{"n_layer": 18, "d_model": 192, "n_head": 12, "n_kv_head": 1, "head_dim": 32, "d_mlp": 768, "vocab_size": 4096, "activation": "gelu", "norm": "layernorm", "norm_place": "pre", "norm_eps": 1e-05, "positions": "learned+rope", "rope_base": 10000.0, "rope_fraction": 1.0, "qk_norm": false, "attn_scale": 0.177, "bias": "none", "tie_embeddings": true, "parallel_block": true, "init": "uniform", "init_std_qkv": 0.0206, "init_std_o": 0.00343, "init_std_up": 0.0206, "init_std_down": 0.00343, "optimizer": "muon_variant", "lr": 0.0113, "lr_mult_o": 3.0, "lr_mult_up": 0.792, "beta1": 0.93, "lr_head": 0.0103, "grad_clip": 2.0, "warmup_steps": 200, "schedule": "wsd", "decay_fraction": 0.729, "decay_shape": "linear", "final_lr_fraction": 0.0, "batch_tokens": 65536, "seq_len": 256, "doc_mask": false, "train_tokens": 606000000, "steps": 9247, "dataset": "wikipedia_en"}
MLP neurons of a small language model. Each row is named by its layer, matrix (up: input weights; down: output weights) and neuron, and shows model dimensions 32-95. Each number is 200 + 40 x the weight over its row's rms, rounded and kept within 0 to 999.
After each neuron's rows is what it responds to, as a language model described it from the Wikipedia text at the highest values.

L8.up154,183,226,214,178,216,271,222,165,214,215,130,242,273,249,244,205,171,193,235,189,201,214,222,187,262,187,207,232,224,223,150,232,203,202,162,205,136,215,198,99,270,234,233,234,180,228,206,219,193,241,192,148,98,223,194,207,256,198,145,244,184,211,217,186
L8.down154,231,208,231,109,145,213,249,191,272,249,131,229,124,232,167,145,227,139,225,162,217,153,209,177,191,249,173,219,232,149,123,288,135,184,269,235,165,276,178,187,185,229,243,241,216,133,208,256,227,188,253,241,197,242,200,201,149,224,172,241,171,177,193,176
Description: Final word-piece that completes a common noun split into several tokens, such as Ro-om, gard-en, it-em(s), so-il, j-ob.

L12.up761,220,166,188,156,222,229,185,115,182,160,206,137,251,205,261,138,245,223,171,114,180,202,153,212,203,164,226,208,194,132,244,106,206,139,236,147,176,105,189,227,181,227,231,171,216,254,242,161,187,197,180,253,232,121,171,208,224,176,272,234,163,274,236,225
L12.down761,134,176,247,215,248,254,154,214,190,139,187,201,247,184,238,200,198,228,227,110,206,133,261,237,108,231,208,232,145,189,161,179,193,201,179,201,215,170,151,149,184,212,222,202,163,248,203,144,204,219,208,190,168,200,215,151,242,193,169,209,159,279,171,168
Description: Short vowel-heavy pieces inside a word split across tokens, mostly foreign personal and place names in lists and tables, e.g. Ol-ive-ira, Smed-ere-vo, Chev-ro-let.

L12.up322,173,177,185,133,172,127,257,243,193,217,169,241,166,229,179,253,233,189,257,161,197,254,270,218,155,167,226,238,253,242,179,134,183,287,289,192,154,178,227,155,243,249,133,194,208,222,202,159,222,212,252,219,227,216,198,205,225,215,279,236,200,263,129,189
L12.down322,236,174,198,251,170,273,194,243,205,204,182,117,212,115,289,167,189,250,266,229,114,166,148,158,225,253,200,126,231,143,153,219,232,181,182,227,239,230,216,211,155,184,263,184,141,192,289,182,126,178,177,224,234,224,230,194,275,199,208,230,219,176,191,194
Description: Adverbs and adverb endings mid-sentence, especially a -ly piece finishing the word (simp-ly, former-ly, eas-ily), plus just, well, not, when, often.

L6.up449,171,191,170,201,254,202,157,183,305,217,61,137,260,212,171,206,246,158,261,258,221,277,100,186,195,168,260,177,187,139,160,241,182,205,166,202,197,202,238,186,189,181,155,181,178,245,187,178,201,224,240,207,139,188,318,243,216,148,208,253,189,242,246,204
L6.down449,269,254,204,244,211,196,276,256,169,181,243,251,134,186,242,232,174,246,179,221,178,213,211,169,184,250,133,218,188,237,206,79,237,195,236,154,164,167,176,189,246,271,254,266,198,253,193,274,198,180,132,221,195,269,210,176,235,194,224,204,206,114,177,197
Description: Final pieces that complete a word split into several tokens, in any text, such as opin-ion, mans-ion, Re-ed, dubb-ed, sink-ing, Sund-ay.

L6.up415,295,224,188,220,135,222,213,207,190,195,246,123,239,165,246,277,179,260,242,191,153,236,149,244,190,146,146,219,236,191,196,171,226,248,164,218,184,173,231,195,241,164,202,138,231,158,191,196,297,195,219,204,183,246,259,249,186,182,229,244,200,150,181,185
L6.down415,157,218,291,240,216,190,198,201,140,279,273,147,239,130,192,134,199,203,223,206,135,154,220,160,180,244,189,195,172,208,197,249,188,281,252,208,210,135,226,125,209,138,166,141,258,189,218,206,241,172,168,261,289,130,154,165,174,157,187,276,280,192,194,259
Description: Final subword pieces that complete a word split into fragments, often -ing or -er, as in start|ing, miss|ing, larg|er, Ear|ly, mid|field.

L6.up84,164,214,212,171,207,288,216,187,235,208,231,241,272,262,175,144,191,147,172,186,253,303,127,159,193,198,253,246,213,181,257,268,183,216,157,189,167,164,207,170,179,250,214,190,162,156,181,206,155,254,77,254,187,234,238,145,165,207,203,209,223,188,167,216
L6.down84,205,260,208,134,241,95,240,190,163,227,211,155,186,151,277,266,249,131,218,186,177,201,280,251,155,254,159,151,197,228,165,187,213,195,223,198,219,186,159,231,258,173,128,157,211,256,139,177,216,154,254,187,222,222,162,211,232,178,202,242,211,260,173,200
Description: Word-continuation pieces right after a short opening fragment, such as Gh+ost, bel+ly, sugg+est, j+ust, in prose and tables alike.

L6.up259,228,202,230,159,161,161,114,116,247,152,228,198,211,245,215,240,241,201,251,198,171,204,142,229,229,239,194,209,167,171,170,168,128,137,265,213,225,190,208,234,263,206,184,184,246,176,194,228,225,216,137,209,204,135,214,184,243,225,205,191,153,248,172,113
L6.down259,125,207,183,215,154,187,230,222,147,170,185,184,163,203,205,137,220,316,177,190,184,235,209,217,187,182,165,156,208,276,216,173,200,149,170,240,190,247,241,208,184,209,183,109,119,276,226,241,232,243,217,155,174,174,218,243,224,225,232,194,158,162,234,268
Description: Middle pieces of words split into several tokens, mostly proper names and places, such as Bir-ming-ham, Tüb-ing-en, Nar-ra-gansett.

L6.up456,155,204,251,216,267,184,173,201,227,228,191,250,207,192,259,219,156,139,260,212,240,163,249,172,160,235,180,254,172,136,197,284,172,189,204,201,224,165,186,158,184,242,196,175,156,216,177,216,255,253,209,263,219,188,215,231,153,217,177,216,182,264,193,206
L6.down456,205,218,210,210,262,252,252,156,174,158,270,204,215,167,195,213,227,250,146,196,194,158,158,191,189,188,162,177,235,210,259,197,211,240,197,226,165,151,202,194,185,204,184,275,168,115,257,198,191,259,246,233,161,235,234,215,217,207,180,228,180,209,190,138
Description: Final pieces completing words split into tokens, like scheduled (ed), going (ing), ranges (es), outside, Vålerenga, plus the preposition to after names or verbs.

L12.up204,140,237,192,213,206,226,186,279,163,198,207,174,195,139,200,189,283,174,261,206,184,229,161,179,222,158,196,216,184,248,217,209,247,207,160,231,191,200,235,178,152,171,181,220,193,182,129,176,193,156,220,187,201,230,207,193,204,230,136,206,205,171,167,117
L12.down204,185,177,242,186,228,209,194,112,266,116,286,188,68,189,209,243,123,169,203,156,230,174,205,258,151,225,150,127,211,223,232,166,222,174,161,163,171,211,207,218,174,192,214,265,205,173,246,195,221,193,196,158,198,295,158,210,174,181,198,215,174,215,219,184
Description: Mostly the "ing" closing "open" in opening day/lines/ceremony and other -ing words (developing, training), plus pipe separators in chart or score tables.

L12.up427,212,221,209,180,163,89,261,213,231,229,247,254,180,220,237,222,272,206,126,116,209,168,256,144,176,243,211,185,160,193,193,233,173,89,214,214,217,192,118,189,155,249,242,294,232,215,161,218,202,209,147,243,163,171,210,197,258,228,283,150,215,209,180,227
L12.down427,180,185,218,225,197,229,207,221,221,151,191,126,139,222,218,200,189,164,167,163,227,218,160,216,188,237,210,183,248,219,244,233,201,196,156,119,219,167,214,254,263,191,203,130,194,217,220,165,238,170,186,210,247,262,189,239,193,202,185,151,253,219,154,270
Description: Word-piece endings or fixed-phrase words that are nearly certain from what came before, as in sched-ule, lieuten-ant, "under the age", "as part (of)".

L8.up461,206,319,243,173,137,210,218,207,165,204,217,196,187,201,204,220,256,214,239,214,162,183,232,193,132,246,208,180,180,202,267,234,206,285,219,199,187,165,218,153,227,240,190,195,257,205,197,269,155,104,202,176,192,228,203,193,206,243,188,175,236,199,195,269
L8.down461,255,218,204,224,197,165,138,195,252,142,111,155,249,185,145,254,239,159,180,140,310,220,211,200,149,74,237,161,236,100,168,215,263,225,219,203,207,190,139,239,158,140,158,125,217,178,207,145,198,245,211,109,228,137,235,187,265,182,189,201,228,234,214,158
Description: Second or final pieces of ordinary English words oddly split after a short first fragment, often number words, e.g. Se|ven, fe|et, Twel|ve, few|er.

L6.up281,202,151,261,184,210,194,189,198,209,205,216,200,207,123,126,212,243,204,261,179,235,202,228,188,177,196,250,138,196,237,119,150,220,267,168,159,179,195,205,188,270,250,171,115,215,160,177,184,193,210,229,217,174,261,119,244,173,159,259,190,218,227,245,277
L6.down281,261,181,214,234,211,227,237,235,243,252,178,219,251,259,197,164,183,148,181,137,174,189,147,192,134,202,168,189,217,141,258,257,279,221,222,313,178,219,183,220,137,189,232,284,137,207,270,195,230,157,130,175,219,208,182,179,201,203,104,248,198,201,208,115
Description: Final subword pieces completing a split word, especially "les" in doubles in sports results, plus -el, -er, -ially, as in funnel, singer, usually.

L6.up421,105,167,233,181,181,216,192,195,149,203,166,239,209,196,224,229,173,240,192,160,175,258,184,192,158,176,214,189,199,225,119,168,189,256,157,194,176,221,214,165,202,255,158,260,266,255,264,151,194,187,177,181,219,222,243,282,216,202,165,157,208,190,158,260
L6.down421,213,211,113,249,261,220,247,169,256,67,166,234,196,227,212,215,163,175,128,223,189,176,182,120,221,179,196,233,212,163,236,241,249,182,194,171,201,218,126,212,244,232,262,161,123,244,230,205,139,195,195,135,223,176,219,186,202,175,194,203,235,206,159,181
Description: Non-initial subword pieces that continue or finish a word already begun, such as consist-ed, alcoh-ol, U-K, Tor-on-to, con-stant.

L8.up531,255,170,217,141,227,153,159,240,201,157,226,182,210,190,255,169,186,234,143,196,292,218,229,230,204,172,241,224,182,117,288,221,148,221,135,133,226,161,146,196,196,222,178,233,180,249,230,143,206,160,203,160,209,205,283,135,137,97,179,207,161,254,153,200
L8.down531,186,205,253,128,240,212,210,222,252,180,159,225,125,240,173,216,172,203,174,173,206,202,268,168,206,238,183,195,264,151,163,222,130,195,204,235,210,191,189,159,297,222,152,223,98,259,250,180,168,132,224,205,242,84,253,142,203,163,241,207,205,156,168,198
Description: Short fragments in the middle of a word split into pieces, with a suffix still to come, such as exper-i-enced, fig-ur-es, organ-iz-ation.

L8.up35,163,147,143,195,216,252,193,179,210,184,227,182,284,163,169,172,230,225,154,244,226,171,249,153,182,282,162,216,161,216,256,247,241,144,197,178,161,215,170,233,104,145,185,211,160,274,163,215,204,255,168,259,216,219,250,223,143,199,209,206,219,206,209,207
L8.down35,161,192,201,157,185,181,218,247,121,249,144,247,162,204,218,217,224,193,207,164,129,232,203,232,224,216,199,196,154,142,219,204,208,284,260,142,249,235,143,171,273,138,236,165,206,202,243,206,244,207,189,252,194,173,142,221,143,249,244,194,224,191,229,172
Description: Interior or final word pieces that complete multi-token place names, mostly countries and regions, e.g. Ser-b-ia, Col-omb-ia, Qat-ar; also final digits of years.

L12.up293,231,192,240,245,238,219,232,175,298,272,182,274,172,254,223,185,175,132,293,143,171,186,195,209,213,185,123,184,187,185,262,279,150,249,226,273,170,141,219,171,137,174,197,161,150,197,231,129,260,195,158,216,157,278,162,208,268,186,244,176,178,170,130,186
L12.down293,196,241,177,175,180,173,175,211,217,98,275,180,214,230,272,166,198,169,146,192,227,203,196,212,203,190,132,226,254,168,255,170,162,224,182,189,144,231,142,186,187,224,204,127,204,117,203,203,178,194,165,150,244,152,186,224,248,234,165,170,205,206,272,203
Description: Prepositions and linking words right before a proper name, mostly a place, such as located in, native of, near, border with.

L6.up117,142,215,216,208,198,241,225,192,259,164,205,200,256,208,188,254,155,202,226,219,217,234,199,153,203,192,145,250,231,244,265,209,177,158,229,237,203,218,132,199,163,190,190,232,230,269,176,153,231,167,205,281,182,128,242,196,176,238,196,189,183,189,177,218
L6.down117,206,96,192,165,83,211,196,133,181,214,253,136,248,172,229,193,202,225,120,233,195,224,227,193,211,298,226,202,253,149,219,172,163,158,164,220,201,253,192,230,206,172,245,207,204,168,238,206,186,268,199,248,143,238,265,213,185,201,214,220,196,245,240,263
Description: Second or middle word pieces that complete a word, such as Gab-on, rabb-is, Budg-et, sub-stitute; also blank line breaks ending a list or table before a heading.

L12.up100,178,239,154,241,252,293,203,122,197,177,225,203,239,164,216,249,232,231,155,175,128,165,266,205,264,199,182,219,219,248,88,272,153,116,145,178,227,192,188,152,244,177,173,223,156,176,233,218,154,202,222,181,200,177,229,144,173,160,242,221,258,202,152,189
L12.down100,183,242,221,156,247,209,245,185,196,238,90,185,110,287,249,211,249,152,171,168,199,239,221,201,184,168,202,225,179,156,248,205,242,148,163,247,201,188,190,238,165,131,254,193,212,157,134,177,233,230,166,219,227,224,186,183,212,175,118,234,127,200,171,187
Description: Last piece of nouns for legal, governmental or academic bodies and proceedings, e.g. Court of Appe-als, tri-al, hear-ings, offic-e, election, Recogn-ition in headings.

L8.up396,191,195,142,197,160,232,258,270,222,131,234,205,158,156,151,242,148,166,211,195,220,206,170,263,208,221,204,243,259,202,261,183,201,225,176,243,205,196,265,188,154,216,198,228,178,173,152,206,245,173,99,241,170,198,219,218,227,172,229,231,128,168,235,258
L8.down396,137,235,187,279,131,242,164,120,251,184,52,186,187,191,173,190,135,207,239,232,152,159,235,235,168,119,189,168,179,224,240,144,212,225,242,166,232,254,148,176,168,188,239,174,214,187,193,204,147,259,195,181,212,276,169,221,234,139,242,154,123,255,196,128
Description: Short word-piece fragments inside longer split words, often names or foreign terms, such as ra in Hargraves, y in Tokyo, or in morphology.

L8.up726,235,199,213,168,190,125,191,170,202,220,212,147,221,211,238,213,179,188,223,250,169,270,238,129,210,151,189,149,170,108,210,184,215,198,197,196,133,183,228,197,185,169,178,219,215,207,232,193,211,174,299,190,226,231,218,160,188,227,214,220,246,150,172,320
L8.down726,191,229,199,181,188,212,236,229,142,220,144,177,216,201,232,199,229,231,166,231,175,197,150,229,216,255,266,187,248,255,166,201,196,175,221,169,215,175,248,176,253,210,207,159,195,266,185,252,188,226,221,223,190,159,229,250,274,202,217,167,134,227,213,95
Description: Word-piece tokens in the middle or end of a word split into several pieces, in names and ordinary words, e.g. su-ic-ide, Ben-in, pr-ay-er.

L6.up358,110,148,231,219,223,194,176,207,168,260,231,172,214,276,191,244,210,201,145,198,213,210,226,209,184,171,191,234,172,187,187,285,198,196,223,227,273,178,193,124,139,186,108,208,168,181,217,279,200,153,263,213,192,230,259,121,190,220,148,195,212,170,173,218
L6.down358,167,198,191,180,185,192,208,160,206,178,115,232,173,251,189,232,185,223,127,267,173,271,120,156,325,205,237,198,200,276,207,159,235,181,198,209,142,169,191,242,259,190,215,249,206,215,174,224,237,181,191,221,196,172,134,199,190,196,219,227,159,231,290,159
Description: Final word pieces that finish a word split after its first fragment, such as acc-ount, contribut-ions, fed-eration, inc-ome, camp-us.

L8.up173,168,164,118,233,179,271,236,186,238,234,126,186,240,169,201,229,195,165,195,209,204,253,300,213,219,212,195,184,185,161,278,217,151,222,168,277,171,168,190,194,170,223,172,202,173,212,219,179,253,213,210,181,167,220,163,195,190,188,211,214,235,289,163,154
L8.down173,208,169,126,222,194,216,222,175,204,192,7,189,289,211,154,236,184,193,181,202,234,199,182,230,175,218,210,193,169,177,179,178,164,228,193,240,165,190,219,213,178,255,176,178,214,262,282,191,201,215,219,196,252,234,178,186,174,219,220,220,198,240,154,164
Description: The second newline of a blank line between Wikipedia paragraphs, usually before a section heading or a sentence like In or The.